Weights of a small GPT-style language model, trained from scratch on English Wikipedia.
Size: 12 heads of 64, MLP 3072 GELU.
Training: a variant of Muon for these matrices, 774M tokens, 5907 steps.
MLP neurons of a small language model. Each row is named by its layer, matrix (up: input weights) and neuron, and shows model dimensions 112-207. Each number is 50 + 15 x the weight over its row's rms, rounded and kept within 0 to 99.
Before each neuron's rows, "fires in" lists the words (lower case) most often at its 100 highest values on Wikipedia text that the model never trained on; "fires on" lists the tokens most often at its 100 highest values on Wikipedia text that the model never trained on. A number after a token or word is its count.

fires in: "was" 25, "when" 16, "had" 9, "been" 8, "not" 5
fires on: " was" 25, " Be" 16, " Is" 11, " had" 9, " when" 8, " been" 7
L3.up139:49 64 39 51 50 56 39 86 49 52 43 58 43 23 14 42 72 47 85 65 69 78 74 31 82 60 34 52 58 55 43 54 52 57 59 55 43 34 56 24 46 26 36 27 38 50 62 46 41 41 47 56 42 59 67 41 62 50 39 55 31 53 70 68 28 73 44 07 56 38 59 55 62 75 32 78 47 52 67 71 41 46 53 42 47 43 49 44 36 56 60 73 42 42 30 78

fires in: "to" 31, "in" 13, "for" 9, "as" 9, "from" 8
fires on: " to" 31, " in" 13, " for" 9, " as" 9, " from" 8, " of" 6
L3.up2594:37 22 59 41 24 48 38 43 33 54 48 42 46 42 24 51 36 34 52 16 44 48 74 41 53 79 64 34 54 81 73 75 54 73 51 60 55 16 44 67 58 41 65 70 41 35 50 29 41 46 80 13 26 65 69 33 57 63 51 31 48 46 45 66 35 68 64 63 57 42 51 41 29 72 47 54 46 60 28 44 53 77 39 53 78 67 56 56 50 29 51 41 52 48 32 59

fires in: "women" 21, "men" 12, "those" 9, "who" 7, "individuals" 4
fires on: " Women" 11, " women" 10, " those" 9, " men" 9, " who" 8, " Men" 5
L3.up1484:19 33 44 48 64 51 64 89 66 20 48 74 53 44 66 54 78 41 78 46 49 69 59 80 46 36 55 46 43 58 41 75 31 65 64 87 43 52 51 58 69 33 51 45 56 57 49 42 48 46 44 33 71 80 91 42 42 67 52 24 49 45 41 58 52 24 57 37 31 75 68 57 69 54 27 53 39 66 38 57 42 69 50 65 47 72 55 61 46 45 34 72 31 59 21 71

fires in: "one" 57
fires on: " one" 48, " One" 8, " cons" 8, " man" 7, " Man" 5
L3.up2682:34 50 55 50 70 50 57 32 42 74 49 48 30 46 62 38 68 90 44 60 49 48 64 45 56 43 57 41 85 35 55 54 42 49 76 46 42 70 26 52 66 44 55 58 32 61 84 40 54 34 66 53 57 56 62 59 51 38 81 53 53 77 44 39 39 41 59 42 34 56 42 61 59 65 58 44 30 22 57 47 31 58 39 52 54 39 46 51 44 56 33 43 53 55 47 68

fires in: "and" 66, "the" 8, "s" 7, "its" 6, "their" 4
fires on: " and" 66, " the" 8, "'s" 7, " its" 6, " their" 4
L3.up2833:25 35 83 37 61 61 29 64 66 37 50 58 42 30 84 64 75 61 39 31 69 85 65 30 44 50 26 57 32 39 61 41 62 22 66 51 50 37 65 85 35 45 53 39 72 47 47 66 49 47 44 61 76 40 55 50 52 29 26 62 53 66 30 27 52 61 43 67 35 52 60 65 42 62 56 61 37 22 58 42 87 50 53 62 73 63 62 67 45 54 80 59 49 33 46 46

fires in: "which" 41, "where" 29, "and" 5, "who" 5
fires on: " which" 41, " where" 30, " who" 6, " and" 5
L3.up1520:38 59 59 42 46 27 37 66 59 88 73 80 22 63 32 42 22 35 61 41 45 34 75 46 41 26 63 52 58 44 56 32 44 38 40 60 42 40 42 67 73 52 49 58 44 46 54 41 21 32 49 10 36 58 72 38 41 55 44 56 49 30 29 59 30 58 59 58 37 77 63 67 57 56 52 38 87 51 34 39 42 42 36 43 48 48 53 53 59 45 89 46 69 53 34 42

fires in: "this" 37, "also" 12, "from" 8, "later" 6, "these" 5
fires on: " This" 21, " this" 16, " also" 11, " later" 6, " from" 5
L3.up1149:66 76 61 72 47 59 46 65 76 58 54 49 41 41 75 70 59 63 42 50 64 40 48 27 49 53 43 35 47 82 44 97 49 53 67 99 51 54 34 46 70 53 38 37 49 38 42 54 42 69 65 51 44 39 92 59 38 60 45 54 25 59 40 69 58 68 44 55 63 58 28 51 25 67 43 41 40 52 48 52 31 54 30 50 15 68 67 63 37 63 49 47 44 59 77 65

fires in: "north" 26, "central" 18, "south" 8, "main" 6, "civil" 5, "general" 4
fires on: " North" 29, " central" 9, " Central" 9, " main" 8, " South" 8, "ending" 5
L3.up313:87 25 36 64 34 58 59 57 30 60 57 53 48 62 49 69 33 44 62 70 35 44 39 44 38 36 33 51 23 56 64 59 46 63 47 47 55 60 42 40 51 46 67 58 38 48 51 43 55 30 79 55 41 56 50 83 50 34 53 46 57 70 69 38 67 39 52 45 62 33 56 65 38 44 71 49 59 51 32 52 58 38 43 35 24 72 58 58 46 42 57 58 41 65 73 61

fires in: "by" 36, "as" 10, "under" 5, "in" 5, "at" 5
fires on: " by" 24, " as" 11, " By" 10, " under" 8, " in" 6, " at" 5
L3.up2745:52 77 57 41 53 41 35 41 35 43 25 62 38 57 77 44 45 44 73 48 37 48 35 46 40 48 70 81 65 34 78 86 36 76 65 44 15 63 54 57 11 02 53 64 77 51 39 34 47 48 15 49 47 99 56 68 65 31 46 52 30 38 35 71 65 78 42 52 52 22 54 64 36 43 34 85 44 46 36 60 49 63 25 44 50 55 60 50 66 34 50 42 32 78 48 79

fires in: "up" 15, "usa" 13, "rus" 8, "put" 7, "court" 7, "it" 6
fires on: " up" 22, " USA" 13, " put" 10, " RUS" 8, " court" 5, " It" 4
L3.up1756:30 52 82 49 33 61 67 40 41 72 52 52 31 31 54 29 50 49 85 45 38 39 46 36 30 29 57 33 42 34 39 57 56 48 55 57 73 36 38 46 35 46 60 49 38 39 40 41 43 18 64 35 65 60 44 42 45 28 59 18 57 51 21 60 56 42 72 57 44 46 38 54 65 68 29 75 59 58 48 60 41 65 40 43 40 61 67 62 48 69 43 48 41 70 52 37

fires in: "and" 18, "for" 17, "to" 13, "into" 5, "up" 5
fires on: " and" 18, " for" 17, " to" 13, " up" 6, " into" 5
L3.up2147:62 48 55 48 48 44 34 49 48 54 42 50 45 49 63 32 66 40 67 36 47 62 46 18 64 46 51 41 63 35 53 68 84 53 38 47 48 61 47 60 37 65 29 64 92 55 47 25 77 52 44 38 32 82 28 39 44 42 51 52 61 62 42 58 56 40 60 86 46 38 21 54 36 25 47 74 57 40 56 56 57 43 53 25 48 67 53 72 56 44 27 41 35 67 19 50

fires in: "such" 33, "same" 17, "launch" 6, "much" 6
fires on: " such" 33, " same" 17, " just" 6, " much" 6, "uch" 6, " launch" 5
L3.up372:25 53 57 42 48 54 72 58 49 61 43 51 88 33 27 63 70 48 68 32 80 57 38 45 55 35 60 73 48 52 73 29 63 65 46 34 39 36 33 37 53 69 37 76 18 20 42 39 61 42 43 35 51 56 70 58 40 34 48 60 53 59 36 73 39 36 22 30 46 50 75 61 79 32 53 41 44 40 51 49 40 56 45 55 16 47 31 38 49 45 87 25 41 46 74 72

fires in: "and" 23, "of" 15, "for" 7, "on" 7, "with" 7
fires on: " and" 23, " of" 15, " for" 7, " on" 7, " in" 7, " with" 7
L3.up913:76 43 72 49 55 32 36 38 85 68 64 45 63 53 60 35 50 35 64 59 47 46 57 48 50 25 49 32 09 66 42 31 73 60 53 46 44 63 22 57 15 59 53 54 63 35 41 66 65 39 63 59 41 60 40 63 53 73 18 18 36 70 57 67 28 57 50 39 81 62 54 39 46 61 42 41 38 52 48 55 55 71 48 65 34 43 53 52 51 31 70 53 49 64 48 48

fires in: "8" 20, "7" 17, "28" 6, "87" 4, "brown" 4
fires on: "8" 48, "7" 31
L3.up618:62 45 20 50 62 49 67 38 12 16 39 81 26 46 51 34 35 73 39 52 75 40 62 84 97 38 51 81 61 32 36 21 63 84 34 64 37 48 28 47 65 31 64 64 48 34 35 60 43 52 44 61 38 49 53 99 57 45 56 28 33 38 67 53 77 41 55 49 60 61 36 61 23 33 56 44 61 35 46 23 58 44 32 43 47 45 59 38 32 38 30 57 28 75 72 49

fires in: "cup" 22, "championship" 16, "elections" 9, "won" 7, "race" 6, "election" 6
fires on: " Cup" 21, " Championship" 13, " elections" 9, " race" 7, " won" 7, " election" 5
L3.up2630:39 55 41 59 40 54 47 33 42 09 57 33 32 27 31 39 37 28 50 51 70 29 42 39 58 20 69 49 75 43 52 55 34 54 59 67 31 66 59 38 37 41 69 49 69 57 48 70 45 45 63 39 50 52 63 87 39 46 58 35 36 61 45 46 34 72 54 54 45 31 60 73 50 60 61 55 16 47 61 48 57 59 19 48 55 64 44 35 38 31 76 18 99 53 44 42

fires in: "no" 30, "made" 18, "make" 5, "number" 5
fires on: " No" 28, " made" 18, " make" 7, " Do" 6, " number" 5
L3.up1526:28 45 63 63 26 63 39 44 46 41 40 42 44 42 27 52 82 00 62 37 53 65 86 22 55 48 40 39 26 27 68 53 60 44 46 31 50 36 32 53 74 25 54 58 52 25 37 48 80 49 55 63 56 63 53 36 44 51 45 30 67 55 37 73 80 38 44 55 55 33 21 53 42 36 62 18 32 25 55 07 34 45 39 68 46 47 84 62 48 47 74 47 47 38 45 74

fires in: "up" 23, "to" 23, "on" 7, "out" 6, "off" 5, "in" 4
fires on: " up" 28, " to" 23, " out" 10, " off" 8, " on" 7, " Back" 6
L3.up147:61 40 73 37 60 51 60 54 35 44 29 46 27 77 55 33 48 52 86 69 56 55 59 37 61 41 50 32 67 49 44 59 54 66 68 69 62 63 35 32 68 52 64 33 62 41 37 48 64 53 70 28 54 97 31 76 57 61 61 68 46 58 51 48 59 50 51 62 30 47 60 64 20 32 73 71 45 53 71 57 37 24 68 54 54 53 49 59 67 48 27 30 29 47 55 80

fires in: "was" 28, "age" 9, "played" 7, "born" 4, "been" 4
fires on: " was" 28, "age" 10, " played" 7, " Born" 4, " been" 4
L3.up871:39 89 53 50 83 64 58 43 60 17 68 36 61 39 26 32 40 84 51 32 46 58 31 64 66 43 63 46 53 37 12 81 60 50 58 44 37 49 87 53 55 50 71 31 61 59 50 54 60 50 38 74 28 37 62 42 28 67 27 65 22 77 48 35 57 63 29 43 55 56 48 66 34 44 43 72 40 65 55 53 38 43 37 36 65 28 64 56 64 53 68 43 49 83 21 47

fires in: "season" 38, "league" 20
fires on: " season" 33, " League" 15, "ans" 7, " Season" 4
L3.up2912:81 47 70 75 66 48 18 45 72 50 15 36 48 21 45 59 54 50 84 57 43 27 33 54 35 29 47 33 29 64 72 66 36 32 21 69 55 58 52 50 47 70 47 45 16 51 47 50 52 55 51 32 44 28 47 30 52 39 58 61 70 70 44 53 45 78 47 53 50 56 65 70 26 79 51 56 83 65 85 59 53 41 65 58 54 56 34 62 51 36 50 49 39 59 51 37

fires in: "or" 36, "and" 17, "later" 6
fires on: " or" 47, " and" 17, " later" 6
L3.up2888:60 46 48 67 28 91 44 59 35 22 53 20 38 72 80 65 57 37 54 58 50 42 61 43 16 18 34 48 10 11 65 41 57 61 47 67 57 46 64 43 51 58 46 40 50 35 43 55 24 51 43 71 74 59 65 79 52 35 25 64 50 58 59 37 54 67 67 68 51 40 43 58 54 43 99 11 76 61 47 63 55 49 79 49 58 71 54 54 32 52 44 50 59 67 33 56

fires in: "one" 18, "his" 16, "two" 12, "most" 8, "half" 7, "some" 7
fires on: " one" 13, " his" 12, " two" 10, " His" 7, " half" 6, " most" 5
L3.up458:56 63 84 52 73 41 24 47 48 60 43 41 53 34 30 40 75 39 59 41 35 68 38 60 65 80 60 48 45 59 52 61 65 64 72 64 25 60 48 40 64 55 33 85 69 32 74 46 52 57 45 40 75 55 68 46 51 34 66 90 52 40 51 75 39 65 43 49 57 35 33 56 74 63 25 70 65 60 26 65 40 54 52 30 54 68 61 38 41 46 38 66 40 68 57 53

fires in: "first" 37, "best" 8, "last" 7, "debut" 7
fires on: " first" 35, " best" 8, " last" 7, " debut" 7, " most" 4, " one" 4
L3.up2699:53 56 56 61 54 58 67 36 45 23 45 48 52 64 34 51 65 94 30 55 57 59 38 84 48 44 46 37 26 65 51 40 58 51 59 58 61 42 46 46 60 56 47 31 37 50 68 75 57 43 36 56 61 35 60 59 30 52 48 66 53 55 51 48 70 68 62 79 57 48 41 69 58 59 55 49 75 44 59 43 40 54 44 40 77 42 82 45 59 49 43 31 44 52 39 25

fires in: "of" 55, "s" 5
fires on: " of" 55, " c" 5, ".S" 5
L3.up272:62 59 50 52 56 48 58 40 54 55 39 30 31 46 54 47 59 49 34 60 59 64 59 75 38 25 20 06 34 47 53 22 59 69 77 63 56 43 42 55 46 71 60 37 76 84 58 51 68 62 70 65 74 32 53 39 62 63 62 49 50 55 48 27 64 35 31 52 47 61 52 45 65 59 22 70 71 60 64 52 41 67 34 38 52 31 66 28 51 61 36 60 42 32 41 71

fires in: "that" 31, "for" 12, "forbes" 8, "same" 5, "after" 5
fires on: " that" 31, " For" 16, "For" 9, " ro" 6, "or" 6, " same" 5
L3.up342:32 50 34 43 45 65 62 26 44 41 40 51 51 31 52 48 53 36 31 46 65 60 53 73 32 25 51 39 32 46 60 33 40 61 50 45 56 58 45 56 64 69 40 66 25 59 64 61 51 18 62 69 45 72 39 58 31 38 72 61 46 66 52 42 68 29 45 39 51 45 77 68 57 50 42 54 57 36 31 54 37 38 57 45 48 81 46 47 38 63 47 13 33 16 47 69

fires in: "and" 48, "or" 11, "international" 7, "american" 4
fires on: " and" 48, " or" 11, " international" 5
L3.up2467:57 28 67 41 30 40 69 70 31 35 35 84 57 53 62 42 54 66 47 47 49 77 54 38 85 48 56 62 19 54 21 57 67 54 43 57 59 28 50 38 35 63 62 41 55 38 62 56 70 54 57 68 21 41 59 76 51 28 26 33 70 55 40 75 52 90 76 46 71 61 57 25 49 53 77 63 72 48 83 33 63 66 39 70 66 56 56 56 47 58 52 71 50 76 40 33

fires in: "league" 16, "court" 14, "army" 10, "nfl" 6, "assembly" 5, "olympics" 5
fires on: " Court" 14, " League" 13, " Army" 10, "FL" 6, " Assembly" 5, " Olympics" 5
L3.up433:47 54 59 70 45 39 45 49 51 35 72 43 69 51 30 57 36 78 57 49 41 63 69 69 35 41 32 63 58 61 38 75 40 26 43 69 54 57 40 34 38 56 33 61 44 36 43 52 68 64 38 31 19 41 40 40 32 58 70 33 62 46 53 59 51 26 50 37 50 55 27 50 49 29 49 45 47 63 82 42 72 46 59 65 29 60 20 43 74 33 54 29 46 49 52 44

fires in: "their" 11, "an" 9, "released" 9, "his" 8, "a" 8, "born" 7
fires on: " His" 10, " an" 9, " released" 9, " their" 8, " a" 8, "born" 7
L3.up387:64 44 66 82 66 53 50 71 42 45 21 42 56 59 59 67 63 43 69 65 31 34 57 51 39 53 61 89 57 62 31 44 66 86 30 74 43 78 54 40 58 28 78 57 34 59 34 38 72 28 46 76 38 70 30 54 27 41 33 52 50 75 49 62 31 67 69 35 18 65 64 71 37 76 60 61 48 49 58 61 33 52 40 41 35 45 50 62 63 52 64 32 70 68 43 69

fires in: "new" 19, "assistant" 11, "two" 11, "head" 7, "next" 7, "former" 5
fires on: " new" 15, " two" 11, " assistant" 7, " head" 7, " next" 7, " former" 5
L3.up1492:43 52 54 26 02 49 71 37 36 65 50 55 62 82 69 41 41 60 52 46 46 56 50 49 67 51 52 44 68 50 52 29 45 37 32 62 47 35 61 46 35 57 39 79 50 77 53 40 59 38 50 51 60 66 85 58 82 48 57 64 43 40 51 51 69 38 44 68 23 82 54 66 69 42 65 29 39 50 57 40 36 52 83 73 46 63 39 54 63 67 55 56 74 50 37 53

fires in: "during" 23, "years" 18, "continued" 9, "continue" 4, "remained" 4
fires on: " years" 18, " During" 11, " during" 11, " continued" 9, "ul" 9
L3.up1751:49 77 56 62 56 63 45 43 45 46 35 45 29 72 39 78 47 71 50 40 56 45 24 45 59 37 49 38 85 45 33 59 29 73 73 66 65 45 16 33 69 41 26 73 15 54 80 42 29 52 40 67 58 40 34 46 41 26 65 30 54 61 40 73 70 62 48 36 63 51 64 75 52 70 36 35 67 53 83 53 47 33 39 55 12 31 58 50 64 46 46 55 41 41 48 52

fires in: "which" 21, "both" 20, "i" 15
fires on: " I" 34, " which" 21, " both" 19, " r" 8, " Q" 5
L3.up1572:48 60 45 53 76 62 44 53 35 49 64 83 62 44 48 81 64 63 59 68 37 29 72 50 60 70 41 43 32 39 58 84 61 46 86 85 89 44 59 45 32 17 12 39 34 39 25 41 53 50 50 48 66 25 46 37 41 67 34 69 49 46 51 65 64 51 50 65 59 54 41 64 44 49 43 44 61 37 61 45 21 43 49 79 47 77 44 32 41 53 53 79 33 43 58 67

fires in: "united" 18, "and" 13, "all" 12, "non" 9, "later" 8, "then" 8
fires on: " United" 18, " and" 13, " All" 10, " non" 8, " then" 8, " both" 4
L3.up2114:58 55 59 09 41 32 26 61 35 40 51 46 57 12 22 40 44 50 58 61 53 45 52 53 70 52 42 55 57 62 74 21 21 62 56 56 44 31 42 59 47 66 56 64 52 43 77 31 76 36 61 46 42 23 44 23 47 50 15 68 50 66 49 57 18 24 60 36 49 56 41 59 55 44 64 65 68 57 66 50 66 78 70 31 46 99 62 71 39 60 25 40 50 37 37 68

fires in: "such" 35, "same" 17, "similar" 10, "some" 9, "certain" 7, "much" 5
fires on: " such" 34, " same" 17, " similar" 9, " some" 8, " certain" 7, " much" 5
L3.up51:30 47 40 54 53 65 38 47 56 49 45 33 59 06 46 48 49 61 22 66 37 76 60 35 49 55 52 74 40 85 51 49 69 42 53 52 59 66 58 32 32 60 39 63 46 08 67 31 58 40 42 44 33 43 78 34 44 54 30 27 41 56 39 61 57 48 48 30 42 42 40 67 32 58 45 57 74 55 65 41 57 52 59 53 49 44 78 62 68 63 21 35 59 47 62 77

fires in: "record" 25, "total" 18, "heavy" 6, "standard" 4
fires on: " record" 26, " total" 17, " heavy" 6, " difficult" 4, " standard" 4
L3.up734:44 49 33 40 65 49 53 64 27 60 66 56 56 56 56 62 61 63 64 78 54 58 65 57 35 48 48 50 17 37 46 77 47 39 60 40 42 33 76 63 51 56 69 37 39 33 66 38 32 64 62 71 68 59 35 60 25 58 57 38 42 50 52 51 29 43 66 44 80 65 25 41 61 42 15 33 63 59 50 78 61 49 44 59 58 61 58 42 39 53 61 56 50 71 30 71

fires in: "one" 37, "two" 15, "met" 4
fires on: " one" 33, " two" 13, " Mer" 6, " met" 6, "mer" 5, " Met" 4
L3.up3043:24 76 46 44 61 63 49 23 37 50 46 54 41 38 58 66 56 40 72 52 36 47 48 21 58 63 56 39 53 73 48 62 44 57 55 42 39 55 43 27 67 30 43 63 58 29 59 57 54 32 27 63 52 42 64 51 69 37 82 65 39 57 34 34 52 41 27 55 46 39 57 71 65 61 42 33 47 57 57 79 19 71 55 55 30 73 46 65 29 67 37 43 23 33 50 73

fires in: "his" 56, "national" 11, "new" 5, "their" 5, "hispanic" 4, "an" 4
fires on: " his" 39, " His" 22, " national" 10, " New" 5, " an" 4, " their" 4
L3.up1560:54 56 35 41 62 55 32 67 44 39 11 75 64 59 46 51 50 37 44 74 63 76 68 27 42 67 62 36 42 62 32 67 86 47 66 63 54 82 57 35 46 53 79 51 56 53 62 54 57 51 51 42 53 65 54 36 65 41 45 67 35 57 50 47 26 48 20 55 75 47 45 74 74 45 51 66 69 65 43 58 20 54 45 34 49 45 59 48 58 40 29 63 71 41 32 53

fires in: "states" 16, "s" 15, "us" 11, "european" 7, "world" 6, "state" 6
fires on: " States" 16, ".S" 15, " US" 11, " state" 6, " European" 6, " World" 5
L3.up1404:43 59 49 45 71 67 59 62 44 32 00 63 76 36 48 30 32 33 39 80 36 58 37 60 40 40 41 64 40 31 30 54 35 72 56 56 53 59 99 47 57 38 52 52 38 35 57 81 56 67 76 57 60 74 64 62 54 59 33 69 22 47 58 59 56 34 42 33 59 50 57 40 66 35 48 37 58 60 53 56 65 54 57 49 74 50 65 50 72 65 56 66 38 45 58 55

fires in: "is" 24, "was" 13, "been" 6, "serves" 4, "provides" 4
fires on: " is" 24, " was" 13, " been" 6, " serves" 4, " provides" 4
L3.up2928:66 48 44 67 40 56 64 99 41 35 27 52 37 66 40 34 47 68 26 50 55 36 78 60 82 55 55 50 37 36 32 42 41 69 56 64 33 70 81 47 39 34 59 48 42 53 52 57 49 55 48 30 22 73 54 43 68 72 55 78 65 60 54 66 56 60 55 30 32 18 68 73 28 66 46 45 66 39 30 28 25 35 30 56 38 75 48 41 35 50 34 36 50 68 33 58

fires in: "team" 21, "manager" 12, "club" 10, "coach" 7, "that" 5
fires on: " team" 15, " manager" 12, " club" 9, " coach" 8, " Team" 6, " that" 5
L3.up2451:34 32 34 57 45 51 72 64 50 66 62 62 54 38 50 22 35 46 26 45 45 57 61 69 34 37 35 46 31 60 50 15 56 64 40 51 53 36 58 72 68 55 54 61 34 36 38 40 50 15 62 60 40 64 44 71 45 41 26 55 35 58 53 39 50 87 52 48 93 53 75 36 60 53 58 69 66 44 71 59 45 65 53 52 69 22 68 67 35 76 68 36 74 44 61 53

fires in: "for" 53, "of" 33
fires on: " for" 54, " of" 33, " For" 4
L3.up957:44 65 60 72 52 52 48 45 34 51 64 58 53 46 63 49 56 44 60 55 65 52 29 44 57 08 44 46 30 71 50 64 58 48 49 33 50 37 52 48 24 34 40 59 43 51 76 57 76 09 38 55 57 60 30 58 42 53 68 72 77 57 63 18 66 47 39 59 13 27 68 61 31 46 54 71 55 35 55 31 30 42 75 49 36 32 52 55 74 31 44 76 28 40 41 51

fires in: "that" 30, "s" 13, "which" 12, "career" 6, "of" 5
fires on: " that" 30, " which" 12, "'s" 11, " of" 5
L3.up2169:70 47 12 61 42 53 39 68 36 47 50 65 45 57 66 53 69 31 10 38 54 46 52 48 45 07 48 45 57 33 51 29 37 53 50 47 58 40 43 57 47 58 49 23 63 45 60 55 48 53 33 75 52 45 48 58 53 65 55 72 48 48 53 27 69 32 57 65 41 30 66 41 70 45 56 59 60 63 28 65 59 49 53 53 32 78 54 55 46 62 64 28 80 49 53 61

fires in: "new" 59
fires on: " New" 61, " Pat" 13, " en" 10, " En" 7, " Qu" 4
L3.up755:41 58 30 61 63 46 62 52 34 43 23 72 38 21 49 50 35 50 75 56 88 55 41 78 56 36 50 42 52 38 50 41 61 56 27 91 68 73 28 03 43 95 60 58 30 35 29 42 61 57 39 54 27 47 57 11 67 74 67 39 50 42 53 56 34 36 48 66 60 64 59 52 44 70 64 50 16 51 51 70 66 53 28 50 39 53 55 49 55 34 58 61 46 51 29 36

fires in: "and" 96
fires on: " and" 96
L3.up392:40 33 64 53 48 40 37 60 20 46 59 67 27 57 43 62 39 44 55 37 72 52 56 55 65 51 35 43 38 57 45 43 52 53 63 54 49 57 68 44 62 93 44 27 46 52 52 55 71 10 62 66 33 56 46 15 46 45 68 48 64 38 49 37 28 46 56 47 60 37 66 37 55 60 40 31 36 24 65 62 47 45 44 39 43 69 74 50 54 68 60 30 39 57 20 38

fires in: "in" 32, "john" 14, "new" 10, "george" 7, "early" 7, "original" 4
fires on: " in" 14, " John" 13, " In" 13, " New" 10, "In" 9, " George" 7
L3.up466:38 66 66 55 67 68 51 57 40 48 17 54 32 42 73 71 70 42 92 47 43 49 59 61 71 58 32 70 61 58 51 71 21 69 32 49 36 50 70 35 61 80 52 81 54 52 77 49 65 40 20 79 56 70 52 50 71 30 54 51 65 57 66 48 42 59 55 78 34 32 59 41 64 33 55 49 40 62 66 39 38 39 67 34 50 57 34 43 49 55 45 60 59 45 41 55

fires in: "family" 18, "last" 13, "more" 11, "team" 6, "club" 4, "to" 4
fires on: " family" 18, " last" 12, " more" 10, " team" 6, " club" 4, " to" 4
L3.up2946:36 37 39 43 54 33 47 54 64 27 43 59 46 13 69 59 51 80 38 49 74 41 39 38 28 40 68 49 45 68 54 54 48 46 33 50 89 63 35 72 54 52 38 52 13 53 39 30 61 29 33 63 52 47 54 73 21 76 44 50 64 37 36 58 61 42 43 59 48 21 61 53 63 72 48 64 55 27 74 53 45 55 48 51 56 51 61 55 42 43 34 56 58 23 42 36

fires in: "new" 39, "original" 8, "former" 6, "senior" 5
fires on: " new" 27, " New" 12, " original" 6, " senior" 5
L3.up1925:44 27 41 57 24 67 39 71 19 65 66 29 49 46 39 36 51 65 59 38 43 54 78 25 45 27 72 69 48 42 69 55 17 40 59 73 46 61 52 40 30 46 35 37 62 31 42 51 68 57 52 56 29 92 25 20 59 60 60 48 23 40 55 43 41 53 58 48 29 53 35 59 36 64 50 09 61 55 68 73 49 29 24 85 58 44 28 53 59 54 57 61 90 73 44 50

fires in: "club" 35, "she" 22, "coach" 9, "school" 7, "he" 5
fires on: " club" 35, " she" 13, " She" 10, " coach" 9, " school" 6, " he" 5
L3.up1215:43 64 34 55 36 64 50 58 53 50 63 57 34 34 54 75 38 52 36 73 61 45 44 40 55 44 39 57 62 42 43 38 60 62 19 54 66 53 40 67 43 59 68 54 50 53 37 49 55 73 64 46 67 38 51 62 59 33 73 45 54 25 45 63 43 44 58 58 19 22 55 63 35 63 39 77 30 37 36 23 44 43 89 52 42 78 85 66 73 37 54 25 17 74 66 66

fires in: "and" 28, "is" 20, "was" 18, "or" 11, "be" 6, "not" 4
fires on: " and" 28, " is" 20, " was" 18, " or" 12, " not" 6, " be" 6
L3.up691:39 51 51 53 36 47 68 54 60 45 39 46 68 17 61 66 51 54 43 52 69 10 51 65 49 22 44 34 60 32 35 81 65 40 59 44 50 62 64 30 56 47 29 49 42 38 29 43 67 49 75 41 41 59 73 52 46 65 65 43 70 53 36 73 15 46 65 00 47 65 52 49 50 66 43 26 79 73 42 39 28 35 54 63 40 43 57 43 62 45 76 70 74 43 60 36

fires in: "later" 34, "also" 12, "addition" 6, "further" 5, "latter" 4
fires on: " later" 29, " also" 12, " addition" 6, "later" 4, " latter" 4, " eng" 4
L3.up2285:50 23 63 41 31 48 34 64 47 27 50 54 47 43 49 53 54 44 41 32 52 69 31 50 36 34 24 52 61 61 50 39 31 48 36 26 57 56 42 58 52 64 52 24 57 70 46 78 53 85 36 53 52 10 67 39 83 24 24 59 59 63 36 41 79 52 49 52 40 70 34 74 40 72 17 30 28 75 52 50 49 40 34 76 39 80 76 48 57 78 81 66 51 36 46 62

fires in: "first" 32, "development" 9, "construction" 9, "principal" 5, "debut" 5
fires on: " first" 21, " First" 8, " development" 6, " principal" 5, " debut" 5, " construction" 5
L3.up2209:64 61 62 77 32 24 67 55 41 15 49 71 34 61 32 43 71 62 65 51 65 55 50 70 44 46 56 43 44 63 42 29 37 49 40 44 40 60 57 22 38 44 53 56 35 49 89 23 48 57 30 31 39 69 52 30 50 27 50 43 84 45 52 52 46 32 42 40 55 41 73 53 49 37 49 59 44 42 51 77 38 37 56 62 63 43 66 38 45 20 48 30 50 70 54 42

fires in: "7" 41, "17" 7, "27" 5, "1997" 4, "2007" 4
fires on: "7" 100
L3.up1073:69 71 49 51 52 41 52 34 33 68 80 62 27 40 98 47 60 52 55 73 85 63 38 48 71 54 84 82 70 49 52 44 51 79 55 39 38 61 35 35 54 38 64 36 47 35 44 50 49 46 31 44 37 76 62 29 07 43 42 52 59 37 77 46 86 43 44 39 49 75 61 37 35 29 54 24 42 59 54 77 54 58 21 55 49 28 66 21 57 22 48 63 62 64 44 64